MLP neurons of a small language model. Each row is named by its layer, matrix (up: input weights; down: output weights) and neuron, and shows model dimensions 32-159. Each number is 128 + 24 x the weight over its row's rms, rounded and kept within 0 to 255. Numbers have three digits each.
A block is one neuron, or neurons of one layer that tend to fire together. After each block is what it responds to, as a language model described it from the Wikipedia text at the highest values.

L8.up469:095170119147144115126133131127160112134116152116083087157155112140125116121145137158104169139106128133131072146138118135103128135114148145125089146079147144132097162139090110112124130127121139157154130151054128152117124092152146111127123150101161177120129107133094110116117159125116130140083113141133088118086081131160144125122190146115106150167103106093078180157088125144083154079111
L8.down469:087092119080141160126092130139129087124120148124140157144131165134112174073084173126130163093138127132116086147128146120099151097105155152092107148148142158145113112148138117106123128103103097119124142104162165123100114149180122163101106144148081134111112138155117123127130133131098167123174123124121131138110108140136117083119082143151132098100095162145101108089138071126146128152127
L8.up681:117138076126142124124135120148127162110120119129132183105095094099146115100100127066100109126139102113131118175092134121130138126121184142173092111144113138170131090129095114133127138140151140138124120169123145080171149110144126080136103145144173116133115109112125139113115145133123115113126090077135142143102091157132149142163132117104116123175121153110099151081113088160103156076147
L8.down681:131151163134111173142157150135093121158158094101129155151170134109136112103123138095153127124134135135114111132124130140114123080116155138138082122115140143108122143122141135134165151121140104162125131098127138124070114094120146102098141125099089144157111160118167121121158129163154092142145101120119118128139138122143123154110129103151135167135078130132133162062136115130149107158150
L8.up737:144092101106160111105137075125119123089139129129123098110154131188159112167124132119121126141097143146160137149113135113111150110107115137158132158068124129128124145138114149114086139150163137119128096161097151134157103115125125160166106181142169131117105131133122144155143138104160115115100119110104107139076134130133086106141143138081093141132110148074127127131122105146082113088098
L8.down737:162096122145125171190131131099159134133114117089108159105088159112148160140100132112133080123130077115148148119142142104143109105135145125142138125116116139102131093141130127141127129149150129146127089161173176068131097117100147102118129139129126158077097102142162145150158160096116123118153131129126112149122088148099110177120114159098144137121093163106151136140121123108113101087130
L8.up797:093146155089113165091127107111164178098142122126128110146117085149074130140150102168162113136126128145089122131144138155141144140092101163135117121129122157113125157147151107133126124110139144134148124146092142137123096137114121075151112141090164136120141116094091099199111110142117133088138123129054139145112144124150151126124168128109088093197089078157157128106119128125100123081107
L8.down797:139105120137125088135082116153168129110177131114070107132164130098129169135112134084170100099082142131128122093133148107147091120148099103148128130118118197137171104165135108132104123149174155116138127104128107094156157132119134114096134108146132140154105129172147090128122126069132121152107151130137106132170114133131124171118151111114103139116124102130159121105108118105134138127136
Word-initial fragment before vowel

L6.up266:127128130115165129111108144129103096128096126127170127109120192150085090122149159114121150158126116160115119117140146118132123132087146161131104139164090137129149137188137137154139123119107161097098118125107094137116144162155076141174132136119120142136174126132105154078113129187142127121133094143118124106116150162145124110131160141149157051097099172121117103134105132088119139118095
L6.down266:089114111130113101093120112084140105128133149147141111134143121165152130110129137152108097129130104112129123134123146149112158094103137152129135133139128140148149152131144094119124135115140147153121133146144138131154159133237105107152164149127118129137179142088118145130092141146132118136152070099121168092154127151125143102117156119139109108122151166154093106107112140123102125124104
Infobox and table field labels

L8.up10:121143136127147095144165113123062121128127097139141102105138132125113102100051112061066146159082116153089134150159156143151114124091156115072130108134122109122127123152119133143115128158116156119094112132103154143142118169130107117124152128171147132152116161166149148133078155137157114156131151110121116114101126127112117099152149119129107096131125082117128102150136167118122126112118
L8.down10:151146126097116103133123113132097113128123127090162141159137144143149175108131126153128083151082139161092141092173111116073117090132111125137078161157075195134141138124130154130116129146144137114135120143131159106139124132140159124127154162112130145149096145131121122138130130122145140139153147127090164147123109103110112192119154099123152130134109106153127115125131126135134151137161
L8.up191:167122149103099141118120135151113095151106140127129121144115121100115135104100103167115177094132174120077111141166169117148118168164119121135146081151150136141132093151106131127094110136101119116122133157094151119128125129123099143129153117117124110118118184101167155136097128130114106136134098137105140118106106103156085138158171151155118080120143087096130116152139150091125094132132
L8.down191:160151184110147100134180134098152110144120102143108116116137117134129115118121128132111152155112094185123152123103143152145135132153143134129118072137129170136150125136121119097157107119118095155116103112109109096159152162101176141113108140143124090129129143122143101142134102051160183179121123136129159097140171127097124174138132119131094101126169126109132102135140096127128151160124
L8.up695:181129133102145148102174142112097124084124137154138163177107124095112138091111085116078143107137143155169086106104118111150115119139146126114153148140099143100138115101155144174084072114123095161130067153142153118145154158153134138177136099123131143155116189136180122152157137110135157147125131164119129163123104143110161127113154141110138105128113143115084134127145115101131160130124
L8.down695:114125095154157102154098126097144108101145133133157074124143143094162084134132139128086108126146118107140106152087124117104155127128119091097135167099168149127193100105143145114127122086163101146145117130125171145133145121124135104158133113155150140140117128129138125134141103090097150121177129118138145157187137133123146136182137200160111108098127178092133159110055144124113129097127
L8.up853:138121138141129140107125148114117129119136122135137123107096122097095126086127105141145197124155108158070098122127149143140119120124109121137132108114085122092121101121131114110094061130143102119082139139084099134116162158166102128146107134145143150130113151167078138102139120146181110120144156164105124146120138109111117132161106143137127143125106159100127140097137085125144160107122
L8.down853:093155102112163118135144129131127090093161129131095151119133160094111121145110149123119153069170105150151128155142118100093130124156092145114147081150124166120107141141147172168105129189112080124116145126107140120156154129168136110152175151138104135112107140112093138165117113143130159134134111141153127096159141129156130189114107135109119121126104112118143089094153130124183172100138
Year-final digits

L8.up166:118098127137119133118141119127126122148132126094135096114114089134141076152100108123080100122116094088118137140105112095160139118091151127104143112136113111167108178120106085086117131134130094147146128107097111109111166144120123110163121129121155169124068133148129181176104154127140130131152150122090119182079089119149116156123103128062092125152100153141143136152110140143134148101153
L8.down166:112141090125111140140121099149129134084138119097113102136161093085118143115108094139089146119128101113153173169180126117135150125130164137137113142105140082143096139122166148117137102159112137127086163150083146098130071093117153092150134151150125157125087176141113149123120111112083074123147102132110142175154137118135107104148092121107118128108157138141113123166123113140143090139124
L8.up407:117131131105140143148138117139154127089157123159111140105140117135119154109122095142052137105041166153125119136133134122152190143151130108127098104121115129124141144113111146143123118158127088150134149098132113115125099101107139062129115102108145195148093120143128169153126175122095090162120113141088118113132117142098115155131075123136135103132137135174133145118108125148131103102124
L8.down407:135131127113126095179141142095161113097098133110101101141121178157128140126160145108140128132137122117141171076138093164093125132111133166120154157117155091143120138146127131113095087121123129099140145119153137105131148127098120170097126099146123100128126108191114109108177153100134127130132183095115100072142086171152131134127114151130104127123131178129095115118153158146100161161109
L8.up492:165133160128126137105151118147136115136099161140129110115120103134135118145114073118094142165108089101184142095134154135133129111096136132124159161138119109160129150089120153122067131114133131137143115128143116122111165132121112150143129113146166148154099137144156147137137173136131092136104155130127132127115128124157152125110121128072131118156093125112063144146113132125111151122119
L8.down492:141156123056132118141087127163114104136133138119137125081105129099130104096075133097124086133129145102136125136113133113126132131120107113167102134139146082117092141124147093116154145114141151112124143113166142150098157120143151138128114115140129139126106171109088152128179129154123068117155139115167121127130161172119115118144140133117078108137137124140199121149110088114146115130101
L8.up727:110120131158157120121110128140124115118077126083112111149158097134118146119124117141121085091131094103155121153158127151113146128108152115135104164113101099148162166114094123121071124098156121115081164120096128113166111149144122113156113135212169154127089154142111160133094128124107100143103147111126145133106129112190134121138155155081115140123128142125110139153135094153113147105141
L8.down727:116145149159131123157104139130129143083134087218105138140104133146112143092098086149086123170113100111136165094128159106136125155085144143135107126129157153129153195096130113121133126125150050138131141106151148146126095129085132119121129134148116142160131141160131113131113097114116122169140160110130148143136175130130118122145115139089125167102107105133110101154146123086168158126149
Mid-name word pieces

L9.up162:174134115124116155117142124162115113167124154108152114112104117133098115139124119090111170144141143144132131126118145085132154161076071100163091117139103126170155167140115175164117116097146132112104169139092114115162163082140140139132117118147169147093135112121114154138133130137111134118107115129119156152161100133159081121156115135126154172086147146152120177124078138151106162151126
L9.down162:148107102154121156096134118118104102114110132095093121166107150105143165158125119071170100119161101146119115100113162110142115127160130119115119082127126103135156104118149097141152092104110125119109134155116132159167154132162171131141144138161157085088094103088147110163135124157115152096149091115140100148088107100164166121167121158094143172126133095100202139174111130106133159111131
L9.up214:129083092109149165129120096122139104115114124106129132130147103160126113109097188139110145077100102143126151173099155101124139127137110163141129123133047141115140124100139112134152108117147094120117137169093101168114178093148121144110106101124151134120072094133140126174121107139130139110141096139138148153114080196110148118138136098130121076110129148165146171109168127106144103122139
L9.down214:114142125091106166103147124116163120111098087137178157161097161128126099158116114131127145109125133129088137123136134122124156173113131126169126114118145117128129140157129162126112132116131120139126117117152127128088164142000129151085133082141130137098137123137172152148138156094100130101105135151106092114162121142120108157115117128126122112128122156130095088150125131116086163127103
L9.up275:153135119116128113099175176157090150118149141126154133128083105157155146113090120119122187086110132170159128144128082124135144143100103115165154121088107106132100135148106094130113124168138136140122146170123084152143127121140139103131122108088148111046063149135148172160118121118157108138124109136114078151125107116123115076132138103105126118091156145129157159113122146104099137107153
L9.down275:132145156093127144116159109156165142146165149091132093120138161104149118115176148136155114116125101136128135107119103105115148156100110114100133120105116131171100097144136127105152152174125109137135134197139114131128114096154142118103120149140099105171109116130078123129115114170116138160140148152107146133162093142120164127123118137152152168126137116155149125190087147094121083141155
L9.up502:176133161101126121097155129131111144129090134182125135135100145160129087135133125110110115129132098170140160140115132127148104104126131106114188144112116132141114116139116181116075145103113109108117140157106130143131142201132144158113099117117130110107136144124122132161154141149073090090097128160155118137109130144053108127123144108099154155112108132120163170141107138141120113102145
L9.down502:142132123106140108146145140132129113102136126116094146154153126094151143132136156136126122148096063122130137189113138111145136114162103123153145146156162119148167122139102127105134131126144119140173106134099141116141097109219108111172140164133114121116135135099105122122123176150131127119101116145112172118121109070134126161117145133154121131091156123136112111084138121135149121105139
Indefinite article "a"

L9.up279:159122157132141083125129120139094099143111155085092150160123124129135093106120093128133137110102110104156133181120164134120114157094100115131147125093115129133119080161153114152089124140124093115132099119154118103188137124127133135151141098113158123137103132123140107155115151163125079118098141137149139172108155125123113145161104135117124152132119107112112143134098150130138155082127
L9.down279:090141154125161153116119134133133182169108116110117101115143149082127106159139120151128086153111146102132089087135142148136126102158108091105163108135128121126166131157149155099169129082105110115113116136125147089139133157157123121154117171089105163127125133145108158098173126134126145144106120109089126128184154115112118154142153163133115134105123077160111083136136134121108183149139
L9.up625:127097126136129118101144101165098118117116106164137115148124165163143128119135124140153137079157135149129085130128137116099118164128110130145154111080084091155169107123121105162107149166147152079122113147113099112147139108145131130134120135114166148116144122150136152135163119157121150152132123159170141109146095134145117145128124131119167118179078101128139136135089136167118140066137
L9.down625:140137119167095145138102131087163136154177087115148086089114160083150138095145127140133114105133136158125140129112161123133162087129185111100117147101124116100163131127126172100181099102095097122135111102130133090100121090158109103175109116075147094134155140114152162123171099131138158143133105151109115144153119140145116129128148140149150127145092148148114114124092126140120096137142
L9.up704:094119159099154114124153128138090114151134133134117109185117137168168149148129117095111144125109157117090143141132150117103081081108148146125147111124109133127167101131145129110092113157135096091131095171102101143141112147132127134137109144106166144093114134135163124136169122150138108138098154104146121163090127110121136146115127133086091139179117156168135138137111172121107194118135
L9.down704:102119125137112132130112116096156160152137097105109141136147060127166115106132141145108142135164157126150119104135133116112140120140131136131110161130153106148122127142141131146091157103140150145150134132160090128192160154135147139085110121146188101149132131132111082093150159148096139116163079103144123119135159143141086154155145130121142142104108091154138127090146143097096135102140
L9.up819:133071129136128132119190160145114135110150116090104136111161131101137125167104113131113111159087097095095112181124147145115127147133130106133103105111076117120141116134127138150123141105109081133143097176116151100139164124144111122132144144090126118140139089146130138147131119167148112144120106100127114141118140124156130129130136115096103166192127114138106131129102141101110137114149
L9.down819:143160134158123129112133114078092135094112152132100109080096112157109130140127145120145135151119144135127166140190120124160135131145098117097103145108146096124141162116119142087133129156121133121116150106159102133137140120116124142109110157113133149153147141125151155118116112115116122143151093120130170101132166132121115177145132123140118128146111131093145115061178126156093117164106
Start of split proper nouns

L6.up187:142148132173121168130130137102130123146111183120109121129121127172108095148155111108136115128102156109110120148118151131098165140091111161095153071122125168131140109130099117088157129143128145133120138113117134159084139109143115130140109090083113163083159147123128101119107155151163129112139140147126109133136137100157114116112173102113152140115113127089123101169125143146136128131157
L6.down187:149106138120074186149103142068146134128172123135156084132150141178122101146128139155142115125162125114118127108110134121112117165122129141114108150169122173126148119138134091151112120131121130138141120093115120131107149151116111128094105101153123112110143099163172112118118115126102164125094147118162129160133152166120125182129104124117063099115144133128084138154177170066111163142140
Mid-name syllables in foreign names

L6.up193:129103163105167127089117150119117113138170158144115106181126152129148138149122091128138135119128149153135112114075116139128144143118111163146115113129070090113117172162154134154071125164109109109107111154130088158147152138165111140135120079114171113142116119141136144186136126100125136113118088132097150115164083172101128118189161135087141152164099098086136105152095123121081149136150
L6.down193:120130129147152154074169117122135147096160114088107099143114149115142119120137136091136119143123158139138098152137132173117149134122142103119182163090158128153142124137153107144128148097135123181154099139178133130111105148155120134117130096109129086141149138127090177122123165091134156112136167135115104136130097141162141100098115121115107138135106163129107118162090112142151089109152
Article a and determiners

L9.up417:089072104160121119094142169120107154153085156115162148105133100141104111124148188108140171132135129154132102106101121138148160104153128166090135140166133133158116139161131110172133069080145143076100097072087095125116141173129141165176098155121114151128148150127130156132089154152115161135110112121106132086135154123143129119116115111125116111099147138113156150079088158124096133102108
L9.down417:121132130125136124169091163140131129107089090151123140115101152119159105128141087132134100111134100104136077102086177080117113156108132129111164113117135121081080144192144122129143115151157110124145117139144123137146156143150116119121140120140105128151133143089105134129130118156194125130133132108127113082149083132113163142122096122125149143122145079144102086098157133114148117107137
L9.up616:134086106142094125171139115151123137155087188136124152118143148103077100122111093132121170088112108162165099108140191128139139133106124152118096123153149129127117139172122138143088120086136113130115105106091145142122167119138140160160106136108155128135116136099084143149113142128154149119128137114135192080153171164130135127125150119087128138167120091080116125140087102137071124098165
L9.down616:139090137094107164139113122081099156116113126089115171151112094123176125059101134132114110179153155090125112145151133135174097119129092141141109130173157152171146143139120132113125125171084133113091123105108131113132092144101118171128146083130123142131104121106129125118101125098135083136158154141129138122143135153119113165158174093136159170159150110078138144114100093133115109154140
L9.up744:080124126102112128093123141115110109061107130114130127157122127086106125125081153160111123095172161164148123110081106118160141117133092119162146104125094144102101135116141125139118086084060111100144099136135154152123158126124115134138142136162148145163105107149142123148155147137131129125133117115137129138132115119172095108117170126117119103132099126113126089144156179149110106104159
L9.down744:183130140097134123153095175143138160135120119132126122147108137112089169142158097086126146106106143131135135112127105137120118124089138085111109155110130129145121136141162104108118128168097129105167189117125082128159122094126111128094086138099179082165162102150133124140141091131094146098147134100103146166109144141107115123131111160150159174138092135109157155078141110145121124117146
L9.up804:118141095137152165148211183097112131142087108142155159061135114165121106150112143123146154080146089119101129126121147133097141154115085128099158115084105148105148136142129164140143119121149152142139105122123109152109129129155090142138089104122112142116121129132125139131181129165149122143138122130100132143147146167151144090142147139120110082174120131115130138115132173135168148103095
L9.down804:117091109142097128157123141146184090155092128107123158098100160117147135110101160150152121126099134156147173118135107110146093161157187110101130155105115164094139160144138112161105113121148115133098107110149116126144155096134127101156112110115102101148146155090148158145125107130120169100135139158159158129138066165140187142087146178107119107146172175160086102128151114089093114123114
Template category nouns

L8.up14:099121114121127173098124141118126129099146146170123127138083089114143129103129094100157123115131145135178139118133131097162138125146119124135193151118083126150129162175118131125131131117123142174095099125141128111128170166143111092157165109111136117105155158164138163117120091126096161112085079108122142118164101158142108120141141145100112158100096127105143122114128136142140101101165
L8.down14:132098155167150164138119095138127130089126146075119128148119119095161074130122104124135142124100119152088181138107128145080157131137079110117124111129135137175145134102157106138083106132151176080132144149107120165118083130109177147109154093112134165137153138122122138161087095105117047097134145113136105159133149127136118114121162106122141116114128162166138136132168125129097137138079
L8.up302:107147131119109156132139112110131119128134130157109082134119155132123107098176174106201120129157130163133106109075136157152152165113111106106142154090107117112149105154087113140116159158165125148116124104152139129151142165130120111117111124084102082136116203123120127144138126144091085142150123129133121121162138127100137116157170170123147102119119122091144122126096162140150205144130
L8.down302:163119115134107135139120141139124110117133165138159179100136101129133129098136140137093108145109112094116153163111113149129141118162141123120092146175135110108132132106116123105095140099150164103124137126094100103139119091124145136126131097133138180116142132149100122123092157093141165127099122169139118172169112135119118170063077122125095126137165108127159174128138125101121071142071
L8.up303:154143083145187165103173112167128091115112115137151101113111132128132123152121118155101191160148110146149111117132148121164164136131126139119144106153133140155142157150154127162115106116149110111103104148132133129109141139128147148155094067142163157076090132110141117120127150111101081138115142129121132158151140121121115113095146118113118168147160154093174132139148115170077129125143
L8.down303:133114135117132153087177120165167111106130154142131093162101135088125143116100138086101114102174072129124133140108130072112117128137094098079135143114150075163099138141141152158116142161154164080158135137175084175143121114105134122086116113155176125113076105115132124118132109109124133104137123132166123106132085124146124156129131148131114186123137160136127120159126152100127155142094
L8.up543:126154082107138143122158152162127109123108144115133116178133143127085121136132115067145160127124087141157107118144127160125166160114102140129130163164122128122114138149119119154110156096179135145131155145084135138148159108142137140131130110126118108123121131115139109152125122127089095155125086212126124126146127165137146111115148113047156105124108174070115099140107157119103108132128
L8.down543:149128121136166144114132123140126172117109137101144133122114084093138157127115109129069142184169129095091116124148115097119134120125130105135111178105096119109094105115131121173122129102169133119112116150146107124166154095104109159074142101109146111121156135133091148119168092105087109112160138168144142129188083128113135101115147140117151153165125161153133161193148135154094128132123
Indefinite article "a"

L8.up259:151075135146135123099099147135117138144120122143146130109114126128145123133111085119120150165132116126179120145160150121157141133100140154198112149074111166152076111113119088158108120155159117141084104077144145142161151172104124104175133103120139115156127166157107135131118113123115090120107123163118152138146123155115101102142130112140175101128144141091157133132147123106106103126146
L8.down259:102154114109165108119139129120091122097140088114129161112152127099140158143146179128145112115110122098114151120162107064111137114150165100123106154102094166176126120128143136142107134121122176130125142138164129132156115150150092163152089202117096120113127148103128128163136126134148110103123174128112121098125132137134177147093148135147084144109161133172067136097100104142118103159150
L8.up431:108163113160148142121125132121115121097125162134129175124100129141092126146155119122119154125104094152157112121123184126139145136131135165133086073116103129132070157188100119163098105118126111103142121135135151140093152199126125132151096102150139136133166113154121134131147101150107124091085106154117144090127129136107148134164124141122132154121108117127118131106072134106122138106144
L8.down431:152181105097147140085119164127126117149139135142084153124125087190112157103151100090117101103142135134137150121119121121124113145109115095199146122142155105122108143147119093143111162110138132116110138124170100057171126122078117140122063086160124151111073099166143143112123139158156126123083144162120135127154139122136134145110122146158124122107144117102129166125085134105104159152144
L8.up535:127132102128110135152120153118134126143115130125115142152094152155106152125142122091082143091095141159185134111148171145160155161153124140136143119116159125161086133141120135136129111095094134105122158121123117097177152099153149114140126125123139121127119124149103108138086131148106115073096114169104145145149169171115119114082144117131082083131115120105177077110123121095097150127161
L8.down535:119136105109141186134131145099113128108116150138112144113140125152121123122136134165143132142128132182105096101114094105142120092119102111096141109138107132119070149106114163133106138132095123109091169086093145123129145113119131159178114111143151125076171133086101122058117097131136117185136111099116148140148120113135117136169090167126109114120159118120125142172104124145138101135144
L8.up704:139152104109114165116108142132133094151108125152192163126132116132131132124177132123115146164092102118143113112129131135088123142147096147168134178129100159160115157132142126110084081133120134140145161143104121132120125161144145104140079118099151110133109146153075159132109136130120104061071133148130141129132135156089096135127107120103102136144117109103140155109111174103137138135159
L8.down704:141171104103154147112123167171123088111135116136106143148115145135124112166155125168097141109158086121159124116132176137132163135163123112166128091105095133166121130085121123125103117148143159154147115126146100095112132122137149114137132123170115110109097152153142139084119082156106107109145160143142121105126114102123123181103134156115134091142139083051123105103110094134121121113130
Word-start pieces and "there"

L9.up229:127137133120120146095129141081056138119146126139150123123126107162185134098128118119123124112150115103094147138099125086140130117171148117121138091141126165159132139136141162153148170133124155169128142149140100146129127089117171124129130048145113174149133146197120153123135134120116115120069138128112144113121134140095118126145163135135132076125142123122113125082097119121124152150168
L9.down229:118100152134107151131110150172143146118143148131100101140128156102132170096125140140145097168121122140107116086110139184096160132125159183131119128120141096143156136101148120106116083121151125110077122125136135147135131161131112134118137143140138098135137099124113141120141129151135115158179115111129085126125102124184124144111132114118116162104194161153133161129147110141147114090121
L9.up380:148125129120107178129118130105122140124125150149148100136127129147141123124128115108154122117122192128088116175135086136155138125092137100113164103155085119123150114108108117126120101143147140129141149136067135158163112154141089110133124093154110157150170120155115183170128164130158111099125109124106133120131104111152093130130124144139135080157134124132125131107078138042149102111176
L9.down380:116187134071127084137136122129172131104165117143111138054110088145098134145155109142135123103108105145081155132130142101094175142130099139134141130135143129120143090091098126179144142139092109118115130135145151165126115154106128140145141128143084138126138141126150163127103147148141161126128148156122122122124149150103100159150150075145145152108133122130082147131123103129119093113081
L9.up478:102148098120156131081119122108128156125118110195110146073105117135135129131124120107135160105125129136161124141126128064163134191167103175117155110104094129111110113194091141127136127145152149171128132126139142144170117099136080106150133087133144133150102135138132109125112124102104135118133121126104122107152122154110180123164115166142152145133136122104136109117093139139096154136105
L9.down478:147137141138146152085146148127125098166111141131154118160156113113114077144137072139117122136132107176128150139136163130112124126147138135096125131150120146135100092094117131101153106073111167157138151134055145121106117124118147115163132142117144115086126126148093111155116103144131105146111149112097113145109107118139151146152131108123134100135114131154117150145130120091104110071153
L9.up877:180106132149144167108127147106100094110133159120099143111152086164146131131144094101120150131107177144106133128095127101128123135124157156108116123149091143124147103139118141170134143179120116135140068106113159152151107137181106147136142136160129107158078138149130142142139156147135078099144135108115111121149082158124134088124130115124101050148086140123185115120092145100105170114125
L9.down877:092098138130127134131131164085154143130116153085087088129134075142166110149115164114142162153120117133111163119144121114110133110142115143154120146117122143125099125139147106193110123121137152122127126135104108153160114100141142137131098096100142146137141126167172118071166109122118139105122156141156111125143160125130153084142144106140128151141156151123131167149120135160150145075107
Dates in structured text

L6.up0:152140150139158130119122149120111147131096135108091152150115151145112117098126082111120142099145109122133128145154105096172120156129082137132146086117141129112118099132147142135172134109111120160106122142133128120134185109136095112162107108116157159119132163131162155169111143136086157131093113170128161102179109120150138106112151159112141098130110139131078090098105086141105122123167
L6.down0:143111099108092103133108139092133119111114132090144110134115169155147116153143133144149115138141149168124144139092137108108126167162102088136138162147178152129117158171110141118129137155118134124125132173158115158160158151106114116098108118097112139094101101138167113088141142098094159109141130080107135162151102099143133159107158129131134120116142118107131147117100149161119165141129
Sequence position markers

L9.up166:119126103115148158123112128141100146172160181102177096136117088158121100121139151123098149095126070135128131126148127127111146149101087132126115092107145098128119151153141116128144113141165124116103105167105168104132130141135147122090115129118157126091114096138137110098124122186082122111133146163123144123094140112126140112125133122133097084141158143119143108137132139121132154123182
L9.down166:174138145122152162100120172116144092090141106107108124086130160143130150149139129124159140128104117102115112133140117143114114133152119087121111111169153112115154062177122092099116160141117093140148187139126114141075158098118123166127170106142130129163115128140087110122106128092153081142104098105110140130106131111112196143145121170119147149143158085133110120140088108148114116140093
L9.up672:137122125130108152116099106131165150140152139066140113142133090134116109120126111120137141161128129124092142135141127092090122121086141138145065147119107118132127100151098120165137119162173128101141158100115104122133163135135126133137108136136097109132152116123083126134129164146132109128104142155154107130076106152143117163144192113127143100131123141100101130144069117139123126136122
L9.down672:152122132168101080149103146109105125161138084131128112149128130122112150119142137128143094129154109085126154043135142102125137100111098139103129092111148157152118133141151116104179120156111129118119143114116164119171087128140132141153102127137136161105150094111093141123170089191184139175105096081108139096191138139131133140096142131090118111130132153105158146138125147153109133111126
L9.up737:138120122176114132123126090094158155163130108125124127162175096134108111135123107119073152110124104105121126151144121164102132132134177126123074100165137120122129127128093113145099107113122128104126123160075136114156077154149135078124130141129192158107110123146151131136135165113126114152127135108071113189097158135139131114125152111056083107126121147135140183152135100085096130124152
L9.down737:128116078098148108111109131170110113075100168140142146072103160176116137097096103114167100112133142111139151123121111114140091160130132078146118141136147152078097134152158165110152124147127117129092149108151144097110146090156159122160100137130089132112163123163162122115131099141135162096140100123112149107131082136096120117119131138149157117148143075076164110116111127104120120148112
L9.up805:138117098153093164132172126130120162105110154117135144198127093122103127105147114122114137092153090092102098123140139116112134129149118151165121089104109160130145171092117099143121128132149091127132096153135115099120103173122129098139108137123133150053095104115127139105122143126159075110125162153113201164111154144139173123170160127117095104164123132150148129129090129135078143103151
L9.down805:128147083127162121123104119123090140103140131138143135156139135096183127176137123139148149140123138141120144109117121110142119147119110120105110073205132119122131086137120143137094123168133119171136175096082133155129116138092095137157162147181107153126121099095087132119126130155151130081175131133151158115138138093093127137130164112177148084153141154111162134118140159159145154133117
Mid-word name fragments